From a checkpoint of a small transformer trained on Wikipedia.
Architecture: LayerNorm before each block, learned positions, biases.
MLP neurons of a small language model. Each row is named by its layer, matrix (gate and up: input weights) and neuron, and shows model dimensions 0-127. Each number is 500 + 25 x the weight over its row's rms, rounded and kept within 0 to 999. Numbers have three digits each. A neuron's up and down rows have the sign that makes its largest values positive.
A block is one neuron, or neurons of one layer that tend to fire together. After each block is what it responds to, as a language model described it from the Wikipedia text at the highest values.

L3.gate9:553482530528503478498471497474503517516551494508475486486542563481526494545443499467465505490495495517521546523524510472485472500479482525513499492470482500523500490493531532477530498480505508475472490472458537506509467502517526518516516520518512468502504526475498448532442466498508552508505472494517512538503475504511494522519527514488473480523501505481493527503510485500465466539466
L3.up9:484522511513540496537550495551513507454512490530507511494521481528479498494513490507510491461441479479508522506459499514483501536501506491507518477504497494521489469530502484481492542537508481519491486495505519510491528495496478487491462489498517513498479540463490517467494484504505529511496515509512521517490544439476532498525511519498520513504533502508483501489524520507494472479485
L3.gate62:512514522486497484540485502511547484530484505513522491528534513518513481513535522522466443457501488509501493522500472512536464459529481476530441484469502502490546507508475526496509529472515476512536472498484512518498523543490486518512520512481503505481497508471460434488486469494464508469484461496512509493497492551499540515474545521513518462512496480532479431529552524478515535486479
L3.up62:488522463508464522493472512520491480502478495463436488475516509529521515501564491472477483481477479494547467489462487531526472429505484541489470479486495538517453496520475521506451498518494481502469498480469531523491499486500482529464495429503507470509520521505508507526554506513501487512475467483541565494509504503501490459482538513531523520521510501514521508495509508495539515550458
L3.gate454:487513502491519488547496497534474501507543487484531517502515552515496498540452504501539551527461489511497542502470491513520481463518509515461445508545500531535489493471473457480475503503509495493502493486504489474492507477509458461476564501524531509476521504484446535520508527503546492499523425472535508506505465478493485498512473537517457515480547520485506481501485531465498476480468
L3.up454:491437510522524447475493515513484513498473493501481512479503499481536483511521520496469455523539535480524476526503498542488512513534452493485524485490488491447482502493475500452481459486492495506506482495489521509523489499502507496520473505503524474453508491491470493476496529516519483552551467543500473456508516539549477531515491537462516446523508470492507506534504517543509435451492
L3.gate689:445467499537483454493497514491477499480447511506487475502510532507512527501512502481524467455530522493498493507486456547492477514497497467465484509519522496515487569488502515586459524505497517540540499526505523512480563455482493506508491523515492486488511522503553535506567482519489555493520519511543462488482486501490531460482488504508483452544491508513466519479519483529509482485494
L3.up689:497484526492532498492527477528467533509521509525498497511521531517507473515485520529524517517516481460488489465481503503471464514500479503508483537496516456560537481502478507527493529520492500499490472523492479545517522502522518535512524515540514464520457491485467495466513451469464524503514469456520497496503496498515506511528504519469498506481457518506540461505498523470492501466544
Responds to: Wiki heading equals signs. The first = of a wiki-markup section heading at the start of a line after a blank line, e.g. ==History==, ==Career statistics==; rarely $ in tables.

L3.gate118:473532501481528476507493464506519467500499508520480526531456533483484474490526475536463458514501553493499497547482491507530507476486527509516521508470482532524500457510495506533487515448470486471476472471542521513504444514457519506502493516492477485516467509514505482500466508509576445485523465500530490503465468510490518493527495509472542524511484485471492474483499490501502512515465
L3.up118:490488512514438541471533478508508483512482521480485470455472500466436520528537510523522498460468464514467472510492492499497508484509524485497495461442497533477485508519487486509467547522443466486484465521514566498506483549448460491490470505518558482519507478487490504513499499510536475522525497485499528496509467499512491477463565523515474477472503489490486501504481509509500513513517
L3.gate166:474484500479513524518488499442511490532465474530512518542527491467528497492515503475514496481453527508460540466492544512543463504521496544506519499461510487512472474499520491488519478482483481510547467494461475533524521518491509445460513537490504481511480522519499450508445510481524517468554503456486490514503499460498513510490499504487480490515510501521493503523531511492521483496486
L3.up166:480512519483511481508482544460527447553514451540494465540517516495494543515502545521491512449452495528474515498543532489517529536453516494490475520491522520488498514450500463501512507497454515492553508475490489529502500497486506503495514558539518472507472516520457460485473513509548490485513466485508505483463482483505476504506518480476484501497511479479464522498477538471500515510480
L3.gate271:475530485500507518471503505490468530524488553489517476557490528512469529530511522531522539499505511500488510543524541454510500438479479478501521466438497481535493492504515519538532474476516541519514476502499481513488469557453498497507541533504421460479477467514480458499441509486488504459499496509523443480492505464494478494520470510472495474512502514485500512522483511507478499492526
L3.up271:501536525507505515533512520491509472492531517486483520504534526481461503487522523518525518499500490458485502501495494533536512515499508475498517499498544464502504545520548502491525478513459481466529435505510492519497517487471508506527543473482510474495494509485503554510429425494496533490489533485490473473511527511454488459475467517483496483510548459453534495474490461501486514504511
L3.gate452:474516497509523482504481533479518518511502496527484478524487529520522510492501486508522513510510506493473504543465555454539486495502479553483526458474436510514494517506501501487493498486498496503518493493482469554482485532450514517501495500530460498507518498487530497491496507479515532513573470499518501500455511509518514504502476458495476444537544503500508502527454485481493508509520
L3.up452:481487498474485503492474487530509522535518515474502501531548515474516487492493489561475503450487498514507477498509525524535545477550500501536518477484504509471503546476496504508501471499484537483536534517502518501516517523422457492482494475500460533485511480480496483524495472531489493446514493511498504517472495512502513575512498474486489473522521515517529541521497512488484488470528
Responds to: List-item and numeric markers. Bullet dashes and small numbers opening a line or table cell (track listings, "1." items, table rows), plus day numbers after months, scores like 6–3, and ordinals.

L3.gate148:447552483523507473537533491545471475509472519488513498470495507501507511495471500525502462508498481465505522564473454521548466517521497551445498515513476503506516530494499503501542497528487508474532542511450507541513475515522518516503522474474482457505516468479511512502520497473443547512474532460518500527488523466474511500517517519535507532493497505526527467484552495466479516489468
L3.up148:459519490504518502485479490471479527484470531557472472547486495522482535517512510495498513509498492536506512514481473483541464474527472506486520473503483495505492475485515524494480509478545490543512536459516529486520498536489497483505526505487474514472519514443550517504525550483449511483464511540518551481515545473438507507497489499519523479490443514528472442518492486486484490508475
L3.gate416:514544511503495478513503497553506523488453489461499497529511492497517543490480547509487498529509539483506492510491510494514509474507540532477498490521546509474517510423497492529489534500497502455428473477534477525496529514475492453495499485494517507443550525510525488503480478446495459499502525465505492481489508471501520506489503514464538499544480516520504502489536544493522515462516
L3.up416:535484486488484445543484508497522520454486501507476468495485480527510500520475569497496494488497462448501484520433487510533479472505536489541488517474521535481529512510509463489531512494480533452516468455486514492512534495469467525506516531548483538474499520498485515481492518478481475519487544535509478567536504476482516516477541518466490483520496488453502471493475503506489485484498
L3.gate443:511516472505507518494448447484525503482533473462497469526491512536497459495512503523503532531477499507488521490483510506531441495505464554467428482473544496509500493487477526509523509458524478496432500499505451520498500462485507522486514503500512524505514543471520479487514494492515513491489486516513516493507473460544517498472476500526457491534513466522531461470468446490512537514475
L3.up443:488463504453472475518488516501488541513506503489488517517503493475509502498483512510455471514522500546548506509532505519470536507490532482509481517497492482493537466476492516506483508465530460506500502545536480499504486502509518475489507534481491514508517552491505491471511499494456516517514499517462528435507475496514500519449545486453492456539450488486470474478491539486494543559509
L3.gate529:511513504530505493502495505492489510526469518495473471529454480468513522487511482515482519523532537486519509493501474458494486496537520545487502482458488499514547501498474522502517472494538513533468512480488529483519534501488518465524506496480509513487514527478494564504464528464470525498521477524500514441499531481476500454529503481514537449533464540530492409481453506471494515477476
L3.up529:560480448502497502470480511495540497529550494469517449522484491540464488503472507515482492484443503555509496495493493530476537495536485477507463509470546526526532490454492507502509519491483497491504509499506434486517475492502558482478490499489491456534540490499532513467530533504527498470528487514514499512459508516474549522494509488517482494501493482503533496524520514523512542520458
Responds to: Biographical predicate verbs. Main verbs right after a person subject in biographies, especially was/has been/named before a role or honor, e.g. was named, has been, served.

L3.gate94:502486498486488480490495496513511465526483488543477516535470459480520476496465497465545501511529498463529463465499496492514515502560459458523488491480534523528547510484513499462480502513457525468516502543450461456505472471449490508499515530545494504501526511469548495495517472487501541548523511480513516515502480501499514488516488507493510478510483467449539509488515513543502528479504
L3.up94:537460520458533511467479531488517497512514516486499491546482510538492496469454519525480496547490508517501491503474475475529466488521527527513485526480536457497513536490471513517487508505499448491474460463476487512500524491514557482529483470528524516471552547483473460532517526454491460533510439498486490489504488479492477490495486492532470514504491459507522497441496516505524516542499
L3.gate170:523540487518488485530497489505534500538499513510465445511514501513464514538452513553507494524513491502511494486476536522483482523462467460515493474490508477484487521463499491512505517510464497445446507477482488494542543490506520496536500521502476513497504528504519526473483491531472499536460465468492492477535514521484534534488482499489510479509498450470490488512513498493518491507535
L3.up170:486526466529455528487491505454492482525509510496487521551533529526525514483477504498463495513474524529521464529511546534520461502482509507493438532542532500548516508498450475498482477517486512533477487503444493483469482503501496502480512514532487474440515507515494531475479518485511519514470472490506519493520469501506474466499540545538513511491499500498510493544542508492484514483514
L3.gate424:517541489496508492522540493536501491471523498481507504474520506509477440530471482485507467543489493509464442490502461549500505476469537492487474448491507534483492482485506503480529492511464518503498502501462497454472509489498523490492503513530529482513530510451528492557511508478501493529542494495532455540496475425513519519515506497529559531529524457466545545497505507512533525512468
L3.up424:536483493512513495470465479503501522528516524492489561501501478501514463447548499557486470484485553458484524481491481494516516488476507490494514510495505473493536526549513503535498522470516516446480531521509457519482487468519527511490470483548538488486518503450522453465496500492494489539516482504470489487460499459513490543514499463507456515523493496434525504477467484500467449552536
L3.gate503:541499464506487494498520457519498521468475487482475506511508529503491522558515529504523505518502504487495494484509549537502519494518489504506503437491498512499521484497455488537476524543464482495470533505487513470568516496476492529482508518510516487518540535472549491486505490473498510548501462471484485534544466461487520486508471520491508485477485501453477522491493487483560506516483
L3.up503:535496483520519504496463471518506498488553512496451501481489485521500494530497513508489499495504503525509487511435546500525450474515478449530472462474487470506541484453507508515508517530507502537450486517494516448489512493466521478512469500557489485509507511498537495500528440532519531525488459501520465501536477490496491494518535519505501505513507487468503452490513497536525540501495
Responds to: Passive past participles. Past participles directly after a form of "be" in passive constructions, such as was completed, were made, was opened, often followed by in, by, or to.

L8.gate435:463496485539468499531488479514507506533470514491466510501537501462523506512545448521492475490521553483484472538529534522496525456503480483494504519522506478513524490483513488521543490474487487481505488515489490491473569490495500466522492555494511497434478542504458513490483450459490529476525494510516513484479496515503506534447512472470478510508519507513508522511535481534486513513443
L8.up435:493489478490487492493500523498512496486503503491561540503516551474556464497523520496552535519489552509528457467497485477493533501512554477512460489496484555464498446500479507516490509513457461468525470460532498511536506443496563485509476513514542493509524529517512524468528500469471496522543495502496530494512462514531512497500532503530504501487514460470503476498509453451502505480476
Responds to: Passive participle endings. Final piece of past participles or adjectives after was/is/are, just before a preposition, such as store-d in, critic-ized by, known professional-ly as.

L8.gate287:501525501476512471499532503511467455509524455515530502501538502516495512515488530540471481471522469487507474508482507465512497533449529496479527503519491514555528492454495515534541469528484502482497509506518488457501524550480525473487507490515435504507544515525468497549439490531496525502504451491517517512450483547529527489472503484514506498512506512478542503525481470510539520534519
L8.up287:462510493497509533488494486473470513490536491448497468492488508494509519491505531503465459469439479524466490508532505510528510517511461502500497475498475463496535482475515495480482518447493507462500475530488535490428524508495472502548515492509498510500479469465489469506505523529505519490504552521543482443495488460492474485501488511500497449557467478516540500479458496507454483507520
Responds to: Leading digits of numbers. First digit token of a number, often a small integer, in statistics tables after pipes or in measurements, e.g. area of 1.57, 6.48, 1,000.

L6.gate13:538523524480523545505529455491487511515567499531524495537486491483535554506530471546488490480491483480523518541506526518491520435505499540491492509506518460463496506501479496480524502488536487494505485474448474514501488511502474486493484567513506509477516520558444448468498477478525562463508519469474492463507498496561475505472506475503470488486504487514522470533515477502482481474508
L6.up13:478476494460466473501515466474508505478503515480520512489505472482477505499485577526450489498481511522497501467468501500496495510480494533498493506510511505509512485522557457482471506511497503481521511511462509457510470482497455472519518524495512493507520505486470483521495509482515537455472538459524476473504522532512511512530492478481523558517479427516509506531502487514467510476477
L6.gate95:474492449482503486520539510463532560518501482463460509441469458523513534513483483512462527515476540438518507511517489508461518524513486484483436502507496502547501503494477504472503507507505481468508496503487493474524494465503537452513494527490510494482505543528516517490518494482485506489509508554512513465536498472500490483484530511494492537507471454538497525490467523499473488526483
L6.up95:507465479517521530499520487487464516510523500501506488518518463511472495539547469502534494497480504488483509481476476506490476497507496536493496534494505458509463493490538477507466477529492525495511514487439490465500460523475479510490523553532489489481505471547471483522504548512493469459503494506475508540528492533522519456525491500475490512493502508485534440509537516488489515461516
L6.gate317:522477483523449496471491501485532477485492519489445519447469447447519487478521464556463474536461519501525507499479500522504543495525475513483543518477527499507444486503490478505497492499503499510570520489495492492501454526494519485483490537552496488466459479504492539471513554482500532474486502499465479488532508528510509468529504475505457504529511522543511507503479445486478470543465
L6.up317:513452463523519499498557508511538520532487501466466505474500491521488553521475520544501469488518522497492497532489433500487494503497484536451503505486499507507524491492484516518468522528522498406505532509500484539520496479491521481525519540501530525500520535491496509507536509523517523484502483481485470497475517547471527504463510461497538551536510475456507502532520492503465486524510
L6.gate447:502504531491487519478529504508509556495500509507510482509502472513492517517480509526464492513511483470508448522516467543479477519529477460466495486495457520509480518487466475494464512506526466514505523480524497499525500561511504461528478504485482486498507484479529527536520522467543524466481534509495482513502506509512498487510504490483504529496484494529487525496474440552475556534479
L6.up447:531534522511543471529501495487490509509500504476525504516489489495537525498474523503486502499498461472554473519522543533484513464563491502463478462513487487561457503501502494487461489487498485492514494511430502499513508488507468469520494510482516478491511510499504504547483525508499485491486538457566522498491460498470499471502536475519485501488470534488495509495469497432514562491499
Responds to: Role-introducing "as". Function words like as, the, of right before a role or position, mainly "played as a striker", "served as mayor", "tenure as".

L6.gate106:481513505487485492511516492508557531560497521467512519505521548491510500488552457509504511530524525512510483524495523470436506499490483466474465537503509534526505471529494474502514545551517481513445477477500497448508503427496468505493513521465519486575510512505521478466464503462494532540540475506510474485486476491523503515539498511516482478529543462484526499468506504482520521513499
L6.up106:507495490457485479477489472504528492537482502506488543506499485511490478518482530525543492505508531482491477454475513540507537496481538474526425517483476512483460552484486525480477460509499557507491486513479488481494486467463489476497524507516477548501514522513449528513547513501479542488524530513455487563502507482482513546482504479523448509441562515472523525505559469490509531511495
L6.gate297:510475510488471480466508512480518513526482491500466498495485487485519484490488489502500511526498545481466472477490488480525478524506533514475486517552538525511520509495514541516502479527517521424489535467494521459484471491499521540495533509487518463523510522514481520515481548507493461441515475486508489523488441503503508511498529499522468508482499495503483491497500548504478471497474
L6.up297:494487490542497516487472500500491511442468501481499504512500500467461473543518505496496516497502545504519496452551497513451484497494470477495526497529491500466485500500521521544504498485501520535493482493509484478526496529528501502521466529519479514498494521503498486475518521528461490502457477463532505536493509542476486554527487508477449478499522500469521518491445499465516550503493
L6.gate356:524491478508503526488498469507466550498524477491506511502491451527483517486454439515491497517494478518529481526497486491511514503531512515485537441524486502533535440525489469479534506496483501507449516488508506501491483469543532480513495539501518543495512492495519523474489511512514517542449488549507512502536515531468535514517496483515554444494529501502483483487435467486488446474436
L6.up356:485499493499522497504504500484546469522496489493496515511488513565483468532511561513544482511526555487510510465469504474532545487519494492510459503501498496472517506530544466511483475523482499530510461522532487488476491467519478493498491523509499460437448514511483530520481504486511532467528475492522501507519493481483500483545497499509497506486472498475501510499510449482563551519536
L6.gate603:484493531463488528511465496521565545492491514471453571548533489502471497491516502471494499482454530495472485489496506503512538517519512486477534480471541458516513499493477491491494475501489522516462484467476508519473544483495454472515546510457514477476501520504505482513517470483478485507497471478451542524527489503478490480460517472541502490532522422533498493508513504491537484565468
L6.up603:500495459515486534491504487507532481508519547538515480486454509505486452535486511481555477546482529508484491467463492473504519552476577491527482486522512469479531480504491531515498484447508494494474513518505506470470503512497526472500507482499470541507513480474479540520494503466480534509469456461508487471491475519526483490522527565480490487519535482503473510517518527488528538515518
Responds to: Passive participle completion. Past participles ending passive or perfect verb phrases after was/is/been, like inducted, criticized, founded, usually followed by "by" or "in"; also years after "in 18" and closing parentheses.

L8.gate43:488512484472458480512462530542481522437492503514520488511489568510478514503546502504475501565519520557494497538527505491485482527476537511512502493500492452494478496471517473494510497451512518519585499509478459518523519516512533530506544499524523501487491499483511516522519558511519525520520514484459515508496427518487481482499484519533502507493506504468437518528458480466516472458514
L8.up43:515522489492463519473499503513497497507563462509484479543490512507495490520528459477497513505518536581493510514452513489512537482525466490512504520494440487474510559471532506452530473502453544496529436483457472496531501500471497481497534528527503515524465461450499551458484538501512489513509518490515463518499479461494479510518495490512487543525488535502490511514465469484493462492590
Responds to: Upcoming date or era. Tokens just before a year or historical period, like in, the, between, opening parenthesis, and year-prefix pieces 18 or 19, mostly in history sections.

L6.gate305:450527493522495469499498502533522484486505475500482493498475499480499472532431510491508494493512529523499488526493466483503474518491511522478503514510479469513484531499559452501505438478495523481498499471515485526509479517499496508476529529546528508510509559507524545495496496524446484518481450470513465514538513477520555509475494477452497509501479485483468521468501538540463517478486
L6.up305:513539506523526486503537551526498493493550521515506508514491487493450482498512523507497505458508488474503469503537524516510500538492495518499465472501557491532483485486519497497474550501531511474518478475485512505493494520501488487520492484521489448469467456493493449502524510519482526466533515478490524523517504479480500450499534525471502528504545473534493435485489517510431519503542
L6.gate442:457499538459495520577520502492532462537492541491478508505469485477468483511535507497489484487481522488481513507518483497500461540429476522503469503497476543484510473457546504500477525505458494477532508472496488460496555511507533510489512447522495477453438507470523526501483472497483475501518503519495491481470524450501470543515510497511479500499457487468488546492477495470496511502546
L6.up442:486466527493506469501514558496505516508508500481492491494468485486443451501519479526516518505518497458488522522534512516499479531490482453472509532498498528560485499458509527467506497545535514462553521525543502498486505478516511472497535497521499473518458477461539468496495489500543458507507506523486503492492504480529502496507487475513471484499507481528492533528465467567480481503498
L6.gate490:525495509524508478503498555502498476464543460496501514547527480464450488519548494535498539520464508488526518505499476525513487498507513535461516471482471494524497527492467516502559521475506525461450527507500465495484543522510522467485507547541491483490523522528490510494497504487481497537518523470525477482502491451462514483523489487476484498482539478454500467486514475497489511517544
L6.up490:498504532501511520513487520456527488504508503480470499473442521517503516518542517491489489456505450532474495456526496535520510510488461492488481517527517528491505523503489444507520479531486495470507476482502549496502459508530517483538487501511534514476483540525454468502480567498522473527495511493471485477513480498446464536509481488526511523501490471521455477511457496515475467539493
L6.gate573:510480533518461489533490525482513438524524493506465476496512477492516461510492487527516488521466521452501538516515461503492451496468511506500475520517457508496468501494499511504515502514478492531500520451483509489491523485489522507503539523480552503495445474463520498487520476480488502515539490495527496517495464539502525532458470506474478511472497486492497490483485538457445467489512
L6.up573:512497503508480479479561482470479470545504496500517479507491509480534482518504470499469477483495509473448502536484480484514501505479490453468504476518489509513521525505494483450502470520498462469488518493485490512479556489532504510497499464494531508529466475490501547506531550506511490557449472490540531492489462487536517502499503499487479516564531463536529492533528498494480486562509
Responds to: Leading numerals and quantifiers. Numerals, often the first digit of a longer number, starting a count, score, measurement or table cell, e.g. 1–4, 60 schools, 1,800 m; also quantity words such as first, only, fourth, each.

L3.gate23:471475523448525447464452477475498523495481482502488462522532551460517504483524509514512489514527499548449527549472455499473575518474487489489536498484485439438502467483468459496521520448479525533480524512550504517521517493523582477481495523517486472531473514503509514552493460489492527517492488528541478464525504551504511527540488454504504493509514482481501481483493497537491526515495
L3.up23:561526456511473472528519462507509506511551449509509511454458507497489500482461549496499565536496492522503463525497552524517442476494489475518507519499471506527514505502542533508496516506461517475484521505470497513514486516513477503491516542464509461501510505530476532468485543458498561501527465502457481509461509503552472487502489558496528476478487526504492484470501445461509454495457
L3.gate185:530548526481535483496473487537460476506455494513492514521508503496486517531468457483458549495525457504491515493507487542500505487495464547511465462511511529483542486476565543498479448433517472455516493516511532533505510503482460487487530470584494500468506505480473544476511533471495493514525522483508460455495510543476527524533501463482510486481523523501483487534470497474488506545503
L3.up185:504488474512496488516489540492525476485478460481492456461503515525484471486486506487507503519496469474517468487516494514510503478503507483451536529515516459469501439486503494469496521446522521528506447516538461507476504511502498468526474501526490498513512497471500532494529507565536552485496529488491472501487488499497510507453533527479471540473461503497499477459492506473490519497514
L3.gate261:506502535461503534524486500498532492491476431496505518506496538495510523500469487493500515481551486446494495546507496509489517494491510534486513512477519478489525535488520472536501487503530482472516455500569510501548475521463505516478514524496518470461489508581463522511489499466498524494505494558501450513485501482521538505476491526500505510524489489493476484472498504480487488567504
L3.up261:468487508529512509508493536490499497453506459495497500527489507476519478495469493506472531457492520496524538498463468532522478561470469533564540499513488497440496462484515467486507535487497511517499447492513478550507505541478522516527489528514469501486479534506511501492515519524514515456554526533500486488500526469473498531507556497536491470516522499501499475488487515531478469510509
L3.gate405:482554512531518483547463501513525505491531465487505511529490537525519518439458517548484473471470560478481472460473547509501511479501468519550534512468504497506473514468455515502462507500506482550499496536495464536544489542508524498485430506555504524517549502513461474477490485480554494528531442533495520504503499486500443506517530457504513520501452466523519472482479538497495503469471
L3.up405:523481474520538483506460473500479495528523511545522546510494556509542512503539508539527516528492508522502482472478463500535515501527487556545548523538486488492515479478497496473527512514488486476504534533519521481527480546503473505505490474493503477477490513520486482470508517484531535513519532479469507506516524510488511532477476448504483521469482521464524511499527475479468501511515
Responds to: Partitive "of" after quantifiers. The word "of" right after quantity or part nouns, as in "a number of", "one of", "a total of", "the majority of"; sometimes nouns like member, place.

L6.gate78:487533483499432503521519507493508480526504540513568511493502483442521528491532511471445502517517501503493498493465501482481522496535505505479529512540475520522522476523557476485499535475473462510498486495447529450530465515510469508522497494491472533505508557502480521516522540525500504501485496494485541474506474489502483496484534547552510506495515489495486473464471489515507455470521
L6.up78:474519517499490457539516497447467490525531482531503505507491511500480498461493479558524505465487476500486521492525485500466457557478565528461483499484555470535477506488535518524515473486486529485509483502484538486476533502490518526504464494514482464476466481500424514515484494511509514462553474527448513526525549515494564471494458494528492560515484486481466514532490530526469501490493
L6.gate359:535528498452519448499484504500531518516494515505539477468483510486499484488487510502513511519496511498489493535527533485503462528498508484504440503509465522496505478487507533512449478498513471525494462542489499518514533503480519484484484526488488516531487487529498525495505529444515492483517433507494459491545465465507507556506520492501454473475473481467525482497456490468469508502518
L6.up359:491482537481519529513470519487496500524465509503504507486516508492508483511551495515557496472467511485533456484456512528464517447478515503487473461501532513546538523575531516449439482503524477547535518511501479465541534519509466479473489508514505488508494473469474497481459552455528485512490447476502478487529516532524511506526506507489495519491515490499524520495497480520520521458515
L6.gate360:477481470518486496512485514511520511488492518542518489455475522492498480518459515479495488502542458508486545476482505452485507523516516477492531512475487511489499521536476498505484518465509483528511500480498472500478497475482569482471519479506486556540509494484513499499523486489499515492478472508541519488471492505511528476511502489462524535512449468451533497469485527492473534454522
L6.up360:509460511490456502541488502519501491510504493506472519494491504491506476495490516535508512502508436517479483507484503513456477503488537480515512510456519525495521472502496470419499508512479482528469505501479454466464460472498494508472496497492510534503524466513508522530464507516533503530485539506520515510459505539537500482473488471486467467497538499482517499477508521496495509492544
L6.gate608:492517473511506493440527506478522493503477561533516484513466533472476462515497484527559516501504546499500482529529469478518486534493535476479474501510524536494465501480478484551488485423488538509468495489539471453471436505512527490479501509507482504513460467460451512521488536507485464543486466531485481519523536502521540490487500502500498458501485492519535485504563533515496488524506
L6.up608:495505515462525514504491514485479471522484469509494509495520479512500520509508505512537471527523477494505513539538519508476581490483531477467529478492500507520498462488459547517500527524509494517524478489485461531502477536449459525502507533493457514510486517484487496479515525509496508516428498536515501491523519472548450512507513517486516520525495501504480517495515469509464501488494
Responds to: Infobox and table structure. Structural tokens in Wikipedia infoboxes and tables: the colon after coordinates, blank lines after headings, and unit words like ft, m.

L8.gate216:515480503540480514512511539483502501562511522473566530483524484477506497495512498484482578487493500528525452478549485490487483516511507494457507487533463527488509457531473491484478472470532510469507469497486477527509480490499490486506511481549537526541488478491529485493504510483481437499463514491508485535468551451520509514460497515501499485513490474509484503474522486502505499459498
L8.up216:510473472516460511520455509511481510465509505503484490474489475479521498533490458497475483516492481519465498518542454505540509530535496510490492489516504519481499519485476475515479539471535483486501496495501486484489503486528538523530513488491537510503530449505525530524515504476489511533473555526499531481518487464521539495464524487526482511558473473521461485450488502527489546529508
Responds to: Delimiters after numbers. Separators and unit marks right after a number and before another value, e.g. the pipe after a vote count, ° in coordinates, – in scores.